Weights of a small transformer language model.
Size: 16 layers, width 256, 2 heads of 128, MLP 1024 tanh GELU, vocabulary 512, 12.8M parameters.
Architecture: learned positions, biases, tied embeddings.
Training: a variant of Muon for these matrices, 546M tokens, 4168 steps.
MLP neurons of a small language model. Each row is named by its layer, matrix (up: input weights) and neuron, and shows model dimensions 32-127. Each number is 50 + 15 x the weight over its row's rms, rounded and kept within 0 to 99.
A block is one neuron, or neurons of one layer that tend to fire together. After each block is what it responds to, as a language model described it from the Wikipedia text at the highest values.

L9.up479:79 45 53 41 56 29 10 70 50 47 53 51 46 70 60 54 55 55 57 39 36 53 66 28 48 49 48 45 53 53 46 51 57 57 57 46 55 51 59 54 57 67 31 55 52 60 58 45 43 32 52 38 71 46 47 61 40 33 37 62 73 54 32 74 52 55 74 50 68 32 56 59 42 43 85 51 41 63 59 42 43 60 39 73 65 45 29 57 73 74 36 08 21 36 60 45
Responds to: Final piece of a verb that takes an object or clause, especially reporting verbs like tell-ing, say-ing, arguing that; also year digits in date ranges.

L13.up248:56 34 39 45 52 57 49 50 66 13 23 55 60 43 34 42 41 63 58 51 68 51 58 50 99 34 33 50 50 47 41 28 56 09 58 32 64 39 91 59 45 37 41 44 35 46 42 88 69 60 77 46 61 48 87 56 37 35 52 82 63 43 39 63 60 55 58 53 53 48 68 24 36 48 31 42 79 58 40 69 37 29 08 53 43 62 56 80 49 50 33 37 39 18 57 64
L13.up304:48 47 54 68 42 40 30 41 68 82 72 68 63 48 44 54 70 59 57 63 62 60 49 34 49 55 66 58 26 51 23 71 50 51 63 38 35 52 59 47 42 17 54 55 29 33 47 66 29 46 42 62 39 67 70 76 59 55 48 52 51 51 71 37 58 76 71 23 23 62 45 30 87 68 31 43 32 59 37 47 70 53 25 73 47 59 71 36 55 68 64 52 62 46 45 48
L13.up413:37 32 72 33 62 33 35 40 47 52 52 60 33 37 47 75 48 71 62 34 62 59 47 40 32 35 32 36 50 55 31 38 67 29 40 52 48 49 38 55 41 81 35 42 48 40 67 61 61 41 47 29 54 22 68 65 53 23 68 59 43 73 44 63 63 38 55 09 38 56 61 55 65 35 52 36 64 49 33 57 64 70 26 67 27 34 45 72 66 67 53 68 37 41 38 72
L13.up553:35 78 26 55 74 39 27 68 42 62 21 38 64 62 49 50 32 52 52 51 77 51 81 44 23 33 42 72 54 46 55 69 62 45 82 22 56 52 34 64 58 60 57 46 54 60 51 53 37 37 69 49 54 42 39 49 32 23 49 53 53 45 65 59 25 28 44 46 51 45 62 72 67 75 43 73 36 76 29 42 41 59 39 53 64 22 25 62 48 45 33 43 82 26 68 56
L13.up712:57 47 54 41 34 47 52 65 75 41 54 50 47 59 54 41 31 34 39 14 68 52 53 28 59 64 66 61 70 64 42 43 56 40 54 54 54 60 06 75 44 48 28 44 48 56 55 50 32 35 50 20 58 32 62 66 29 28 39 50 67 62 51 47 51 38 55 58 88 51 43 46 60 45 50 62 45 66 44 65 51 35 48 90 63 48 79 39 36 41 51 31 45 67 22 58
L13.up902:39 31 34 32 57 33 55 72 00 55 71 84 37 43 52 40 65 67 51 52 32 59 47 52 71 39 51 69 50 73 21 49 21 74 29 62 25 58 42 34 56 50 41 56 52 37 39 74 50 53 43 07 73 50 51 65 43 46 42 49 50 66 58 50 53 52 84 63 40 60 52 33 72 49 63 73 53 46 50 52 56 78 62 58 26 23 34 63 45 46 65 46 54 37 58 73
L13.up917:50 45 49 21 37 37 42 47 42 71 19 36 39 39 65 41 55 60 61 50 37 53 43 45 38 43 64 48 66 46 40 77 56 50 50 75 51 25 77 45 45 64 52 35 51 51 34 60 53 44 40 52 59 58 24 45 39 46 74 38 50 46 38 50 35 57 28 70 51 29 62 39 75 69 63 53 49 14 38 71 45 30 69 72 35 57 65 84 40 60 46 68 57 36 14 64
L13.up997:41 54 52 51 58 74 54 62 49 56 60 49 36 46 77 64 59 40 45 61 43 49 55 66 55 18 39 30 41 17 71 24 67 44 55 57 56 34 38 56 49 55 38 66 56 44 47 51 60 58 61 55 37 50 67 52 56 31 68 55 59 59 49 25 47 49 64 30 37 51 53 41 62 48 51 34 80 55 53 88 50 48 32 63 36 56 46 63 64 37 58 53 45 20 47 58
Responds to: The final token of a sentence-opening adverbial just before the comma and main clause, e.g. the last year digit in "In 1954", "However", "Typically", "Earlier,".

L11.up32:66 66 57 45 39 70 22 38 52 30 43 52 55 49 34 26 48 58 59 25 53 58 83 55 59 39 52 57 48 68 60 67 64 62 53 41 43 64 81 45 52 63 46 64 21 58 74 57 48 56 49 36 35 39 43 56 44 38 43 53 37 57 56 81 40 41 49 55 61 41 55 29 77 42 45 50 54 13 68 65 47 52 72 64 46 60 53 40 69 56 50 47 76 68 78 35
L11.up115:79 53 51 35 61 60 52 76 74 17 42 39 71 48 58 57 39 41 69 40 57 56 52 47 28 41 55 68 56 67 53 52 48 73 48 62 72 32 70 63 62 69 57 50 52 81 55 26 51 48 74 39 42 72 29 41 55 45 52 52 65 57 46 81 37 38 45 23 50 48 41 43 67 58 39 78 48 64 37 64 54 60 44 33 54 50 44 58 40 59 55 44 76 36 54 49
L11.up459:51 46 49 61 56 49 61 41 68 23 26 33 47 44 37 48 65 63 52 52 42 66 59 51 77 51 48 40 31 61 51 59 56 26 50 39 59 56 71 60 58 65 32 50 07 37 37 62 51 50 59 15 38 44 58 69 46 49 54 72 30 44 49 55 63 18 61 57 30 33 50 42 71 44 64 54 65 55 44 53 52 40 39 61 59 58 70 57 53 59 68 50 95 56 31 77
L11.up465:66 59 54 60 46 55 32 47 53 48 29 29 80 58 65 36 50 53 53 23 35 62 88 75 50 32 72 45 28 48 59 64 36 48 74 52 24 42 33 52 70 69 23 38 37 67 64 14 55 50 81 37 59 58 41 63 33 60 36 58 40 65 44 47 42 47 33 31 61 68 28 23 51 48 51 61 41 58 65 62 40 42 56 61 51 60 63 56 69 70 44 37 50 32 33 48
L11.up590:52 50 66 66 54 32 37 50 45 62 33 47 71 75 46 35 57 66 55 28 61 47 43 59 50 60 61 58 62 51 45 49 35 53 79 41 39 39 53 61 46 63 36 67 60 71 53 28 35 52 70 38 55 26 36 22 14 67 31 56 72 54 42 76 45 54 49 31 62 46 44 34 37 50 28 62 55 72 45 59 51 53 67 36 52 55 36 44 70 68 44 44 73 57 39 40
L11.up758:64 33 58 40 49 41 13 60 38 33 38 32 85 49 48 33 39 45 39 27 35 44 42 65 68 72 54 66 76 64 60 42 60 66 52 64 56 28 41 68 74 64 45 71 56 72 58 36 60 28 50 46 32 47 05 43 43 46 47 66 65 52 71 74 49 50 56 16 45 46 50 54 46 80 33 68 35 49 36 61 74 09 69 50 64 61 41 55 61 69 35 44 61 27 56 55
L11.up837:50 47 51 49 55 67 59 43 45 73 57 33 35 31 44 64 54 50 69 32 20 40 83 68 50 54 30 40 19 49 62 58 46 76 61 41 49 69 46 29 59 30 52 36 70 38 45 50 45 25 46 66 66 78 37 80 27 45 88 47 65 24 78 69 62 49 66 54 23 48 53 29 44 38 40 45 63 65 28 71 37 62 48 55 59 25 58 52 40 65 69 60 37 43 70 66
L11.up981:40 81 63 35 48 63 25 45 32 78 22 37 63 66 42 38 48 46 48 42 51 25 68 69 33 49 47 57 70 44 67 64 50 61 90 31 44 57 37 40 66 45 57 18 46 25 58 63 41 34 61 30 58 50 58 77 30 60 58 52 47 33 47 53 38 48 46 55 51 73 12 50 67 38 44 39 31 86 63 54 41 62 57 63 46 51 62 47 60 71 60 56 63 60 67 67
Responds to: Mid-word pieces that complete a word split over tokens, mainly infinitive verbs after "to" (conv-en-e, interv-en-e, prov-id-e) and a year's last digit (184-0, 200-5).

L13.up203:48 59 63 48 66 01 31 36 55 43 56 51 68 66 56 44 42 44 44 49 65 67 41 38 48 65 52 53 33 35 42 33 66 40 59 46 46 54 17 43 45 54 66 54 18 38 69 52 45 60 66 66 36 62 51 58 58 33 39 31 43 64 54 43 66 70 49 48 59 60 46 44 70 64 25 86 22 64 43 53 53 49 62 52 87 58 47 81 39 66 63 46 57 49 44 49
L13.up378:56 22 19 28 63 19 38 39 67 57 44 60 39 15 59 42 61 49 56 58 26 51 68 61 41 42 46 55 51 34 65 83 55 40 31 20 52 63 30 46 43 56 45 38 84 56 68 62 51 80 49 68 47 57 54 67 56 26 46 65 58 45 62 72 46 66 26 55 70 68 37 21 69 67 51 58 57 33 58 41 39 24 46 47 48 92 72 56 56 38 54 59 54 31 98 46
L13.up450:60 70 27 54 45 24 61 63 69 55 69 15 49 79 57 23 45 54 55 66 53 57 58 65 52 53 64 58 46 47 36 54 59 56 63 72 41 67 35 50 58 43 54 48 41 32 55 54 42 52 31 78 46 60 25 52 13 56 46 35 72 53 25 39 66 17 49 47 66 38 47 43 67 47 29 65 62 45 34 51 67 37 37 33 25 74 67 23 32 48 63 61 55 51 39 50
L13.up451:39 63 54 61 42 25 27 65 59 52 38 28 37 06 52 41 53 19 25 54 62 47 50 54 57 58 79 39 60 43 54 50 52 69 35 40 47 47 51 50 50 67 57 90 42 55 44 43 33 53 41 33 49 46 59 67 67 49 62 28 25 48 66 55 41 77 19 42 55 55 60 56 38 56 19 87 44 54 38 37 28 60 66 39 58 82 59 54 27 55 60 45 98 66 68 62
L13.up598:60 64 42 51 43 26 46 19 49 64 50 58 51 49 32 39 62 63 49 60 70 56 46 70 32 45 46 47 67 48 32 36 35 47 45 42 67 55 42 39 25 64 51 49 25 63 55 40 76 14 47 47 61 52 68 51 76 60 49 54 27 55 58 49 26 36 21 14 39 57 62 75 65 70 58 60 53 71 54 42 37 39 27 40 53 68 56 52 26 55 66 63 63 38 35 58
L13.up606:35 56 47 47 64 65 51 17 55 57 58 50 61 59 73 43 42 35 40 74 34 27 47 61 52 37 58 72 79 51 58 61 53 49 46 52 46 54 42 46 64 81 54 72 53 62 62 33 48 34 62 59 50 44 46 38 47 42 54 55 20 75 74 49 58 69 62 19 35 44 54 37 53 52 51 46 46 53 47 48 03 57 77 46 56 37 43 54 44 62 74 45 75 47 10 71
L13.up665:64 75 20 68 10 48 66 29 52 49 68 44 28 45 61 63 75 18 46 58 55 34 48 49 44 67 26 33 44 50 43 36 33 70 62 29 35 69 40 64 18 41 35 74 28 50 41 51 50 29 60 42 35 57 55 53 64 46 44 39 75 66 49 18 35 68 57 44 62 49 39 36 72 52 46 40 46 38 50 59 26 55 27 48 66 61 13 56 29 42 66 61 44 58 60 53
L13.up745:44 61 85 30 45 45 51 52 28 69 49 64 46 31 49 37 61 85 35 64 74 59 48 48 49 59 44 38 18 62 49 45 39 65 42 42 51 31 75 63 46 73 62 79 45 63 68 48 39 83 40 53 51 54 39 52 35 45 51 58 50 46 47 66 29 51 76 35 65 45 47 58 56 52 57 50 74 48 29 58 48 28 33 53 67 83 56 45 53 25 53 55 65 39 23 38
Responds to: Byte pieces of Chinese/Japanese characters, mainly kanji of names in parentheses (鈴木, 金壮), plus accented Latin letters and units after numbers (km, in, yards).

L11.up158:60 60 41 36 49 65 83 48 09 45 62 57 34 40 46 52 41 57 27 83 36 22 61 47 29 53 57 42 37 34 58 70 73 62 54 51 50 21 49 66 36 54 24 50 49 71 59 68 58 57 56 56 59 49 49 68 31 41 46 40 76 67 26 55 76 61 67 36 55 47 29 36 51 40 80 45 28 57 60 24 58 50 52 45 54 33 70 49 52 39 52 70 42 53 58 46
L11.up166:57 42 56 54 33 43 51 47 42 48 63 49 70 55 32 38 19 61 63 60 36 47 77 58 55 45 26 38 60 21 64 54 42 64 50 59 67 38 71 51 56 40 69 64 43 55 81 39 51 54 55 51 41 22 57 44 51 53 67 37 72 84 50 70 39 54 38 69 39 66 37 46 44 63 27 71 37 44 63 35 64 65 46 17 63 17 60 51 74 42 55 46 38 25 67 37
L11.up239:59 53 30 18 55 42 71 25 19 25 65 70 39 23 42 26 49 70 88 48 31 42 65 41 67 32 68 55 43 43 44 70 55 73 66 58 48 63 45 58 46 62 51 48 33 54 54 55 40 62 25 35 79 76 67 46 28 49 25 48 92 52 61 64 46 23 74 77 17 37 26 67 31 49 52 49 39 68 59 51 68 35 58 33 27 81 51 22 48 67 56 59 60 49 36 28
L11.up367:43 71 57 59 49 30 28 52 67 41 36 51 73 60 52 40 33 55 28 38 74 43 49 60 36 42 63 54 63 49 42 40 74 82 42 30 50 46 54 56 51 56 65 25 53 59 65 66 78 45 37 77 30 79 45 20 46 43 50 87 47 45 47 65 51 43 45 55 38 24 59 32 34 36 43 41 22 39 48 24 67 57 62 30 44 67 41 44 55 69 58 51 40 33 62 61
L11.up402:36 64 72 47 53 33 67 20 51 63 77 55 33 54 59 42 47 37 35 53 36 45 56 36 52 51 65 64 16 41 45 60 62 46 72 60 54 50 25 70 35 74 44 58 74 57 47 58 48 48 69 65 26 59 48 55 57 30 58 66 44 54 75 61 30 56 43 50 30 50 58 49 38 55 36 43 31 76 63 60 49 57 76 42 35 68 32 42 19 31 44 29 66 35 48 64
L11.up588:53 22 57 54 40 20 38 33 63 23 40 44 49 69 41 40 55 64 64 59 59 21 55 59 14 83 41 46 75 47 50 53 63 50 44 39 45 46 67 70 48 28 47 79 36 80 29 37 39 29 55 61 66 31 51 39 46 27 69 59 31 66 56 15 44 42 47 38 63 53 34 52 55 58 78 64 19 34 41 48 57 47 34 61 72 34 44 78 44 41 61 33 66 38 54 68
L11.up649:55 39 32 36 68 34 51 22 53 70 13 59 63 42 66 38 49 52 37 64 46 44 20 14 46 37 60 52 61 39 60 43 44 57 28 68 42 85 23 36 45 49 68 55 30 37 60 42 54 77 27 73 50 73 48 37 38 50 35 54 75 53 53 64 34 56 38 70 28 53 45 51 48 45 66 62 48 45 24 61 35 53 74 35 48 55 46 64 52 57 45 47 36 34 68 50
L11.up1019:69 71 46 42 59 34 63 37 24 52 56 34 53 34 77 40 38 66 55 52 55 48 20 80 69 65 46 42 51 35 43 28 52 73 53 70 46 50 32 55 43 35 33 46 29 66 65 27 65 40 63 40 49 64 68 33 74 09 39 46 75 57 66 56 69 51 46 48 54 10 56 55 70 60 39 46 44 41 38 49 44 43 46 34 52 37 64 45 57 41 72 59 36 23 43 54
Responds to: First fragment of a word or number split across tokens, especially the day digit in dates like "died on 3|0 November", plus "(20|18)" and "an|y".

L9.up599:49 46 48 44 66 46 48 39 55 28 33 42 30 57 45 57 45 31 44 52 54 64 58 45 32 49 52 29 35 42 26 38 40 47 52 38 50 33 57 64 20 24 43 55 18 50 68 68 62 64 85 72 44 55 21 38 59 54 71 51 56 57 56 61 48 42 39 45 48 52 55 47 60 37 43 26 59 53 58 65 64 52 28 31 35 52 23 44 14 27 57 54 53 39 64 43
Responds to: Capital K starting a name, often in lists (Kevin, Keith, Katherine), plus mid-word fragments of split words such as sentenc-ed, sa-id, ur-g-ed.

L13.up99:79 57 55 60 32 43 63 24 27 55 60 49 61 45 50 55 52 46 24 52 34 24 56 38 42 49 96 59 49 52 27 32 88 76 19 39 47 62 52 72 43 67 19 49 60 44 55 39 40 34 56 77 45 44 31 50 55 44 79 37 58 52 72 51 67 62 37 41 67 45 51 49 52 44 53 49 24 52 68 49 66 77 36 48 53 50 78 58 58 32 51 54 34 45 39 42
L13.up115:82 66 51 70 24 59 32 53 56 47 62 62 70 41 56 26 62 74 35 62 73 31 26 45 33 62 31 48 57 67 53 57 60 48 33 28 49 74 52 41 45 47 47 36 28 41 61 65 64 62 41 58 33 77 53 40 36 19 44 72 69 33 54 66 48 66 45 44 52 26 23 37 50 53 30 52 42 58 15 55 42 68 92 36 70 50 19 55 58 55 57 58 42 55 57 53
L13.up414:69 82 50 43 64 39 50 51 50 44 27 30 57 51 49 36 45 37 64 46 35 58 48 30 45 65 48 46 43 59 56 59 60 84 45 34 66 53 42 21 80 29 51 75 33 74 61 77 79 52 49 38 26 22 53 62 55 50 43 71 71 42 66 62 65 41 55 56 53 48 57 41 54 51 48 45 54 35 57 23 39 68 32 61 43 57 52 38 44 52 56 59 63 50 70 46
L13.up436:52 68 53 48 63 70 43 46 46 09 55 38 48 55 65 10 68 45 63 26 51 21 46 54 59 67 29 24 42 62 32 15 61 78 37 57 42 59 47 54 48 50 47 47 53 32 72 58 41 33 60 29 40 40 49 55 25 39 39 36 70 49 44 64 31 55 78 56 32 50 28 26 45 40 80 48 53 49 69 49 79 64 51 36 64 47 62 59 48 60 63 38 43 25 45 49
L13.up481:42 49 39 48 35 69 51 33 28 36 41 61 37 62 47 23 61 60 79 62 76 34 46 26 43 31 51 56 66 57 44 53 40 53 56 53 48 44 62 64 71 58 48 34 59 27 89 63 69 39 32 44 59 48 58 35 18 40 40 36 35 57 68 46 24 47 55 26 34 55 57 57 48 54 52 50 51 35 46 71 35 48 52 58 48 75 34 67 55 55 34 49 29 31 67 43
L13.up533:48 31 20 51 75 45 59 52 30 46 64 58 53 22 73 17 29 75 68 67 40 64 62 41 60 71 61 60 69 55 42 53 62 58 32 12 65 66 34 49 46 46 75 40 40 76 62 30 49 32 65 45 26 42 54 82 54 49 35 55 43 58 36 51 49 50 73 45 62 16 42 20 53 67 52 48 72 39 48 52 51 69 40 32 57 40 53 49 63 58 52 22 58 36 47 32
L13.up673:50 41 57 50 55 53 50 44 41 42 56 51 29 76 39 29 47 64 62 32 73 59 34 63 41 43 36 43 56 55 29 42 43 59 56 52 56 54 61 69 53 42 68 62 52 64 45 52 88 40 39 19 44 33 58 43 66 48 53 61 58 53 72 79 33 38 46 30 51 29 62 84 59 38 50 48 58 47 30 48 68 63 72 37 54 50 28 70 58 53 30 53 24 36 52 36
L13.up913:47 37 57 41 82 55 64 70 52 40 23 54 45 60 30 22 46 49 46 50 52 43 64 38 57 53 61 45 44 48 52 72 74 60 58 43 73 27 33 13 55 57 67 67 45 70 56 46 67 64 54 35 61 69 59 59 36 47 47 48 46 68 64 57 30 36 67 11 38 51 58 35 41 87 42 32 30 44 42 82 22 62 74 42 38 64 53 44 41 56 39 63 54 28 43 37
Responds to: Day-of-month digits right before a month name in dates, as in "On 5 August", "1|3 April"; weaker on other digits and word starts.

L9.up592:57 51 62 59 62 63 62 42 56 48 35 36 18 66 42 31 31 53 65 52 67 51 45 44 51 30 45 48 62 51 41 50 75 85 32 47 52 65 55 59 61 38 62 56 68 66 58 44 83 38 19 59 51 69 32 51 39 44 30 47 70 65 54 96 41 56 66 45 55 38 52 43 70 60 48 21 39 55 61 41 30 63 53 47 69 55 50 61 51 70 54 39 34 32 77 27
Responds to: First pieces of a date following "on", "in", "died" or a colon: day digits, year prefixes, month-name fragments, e.g. "on 2|6 December", "Released: Apr|il", "Opened: 18|39".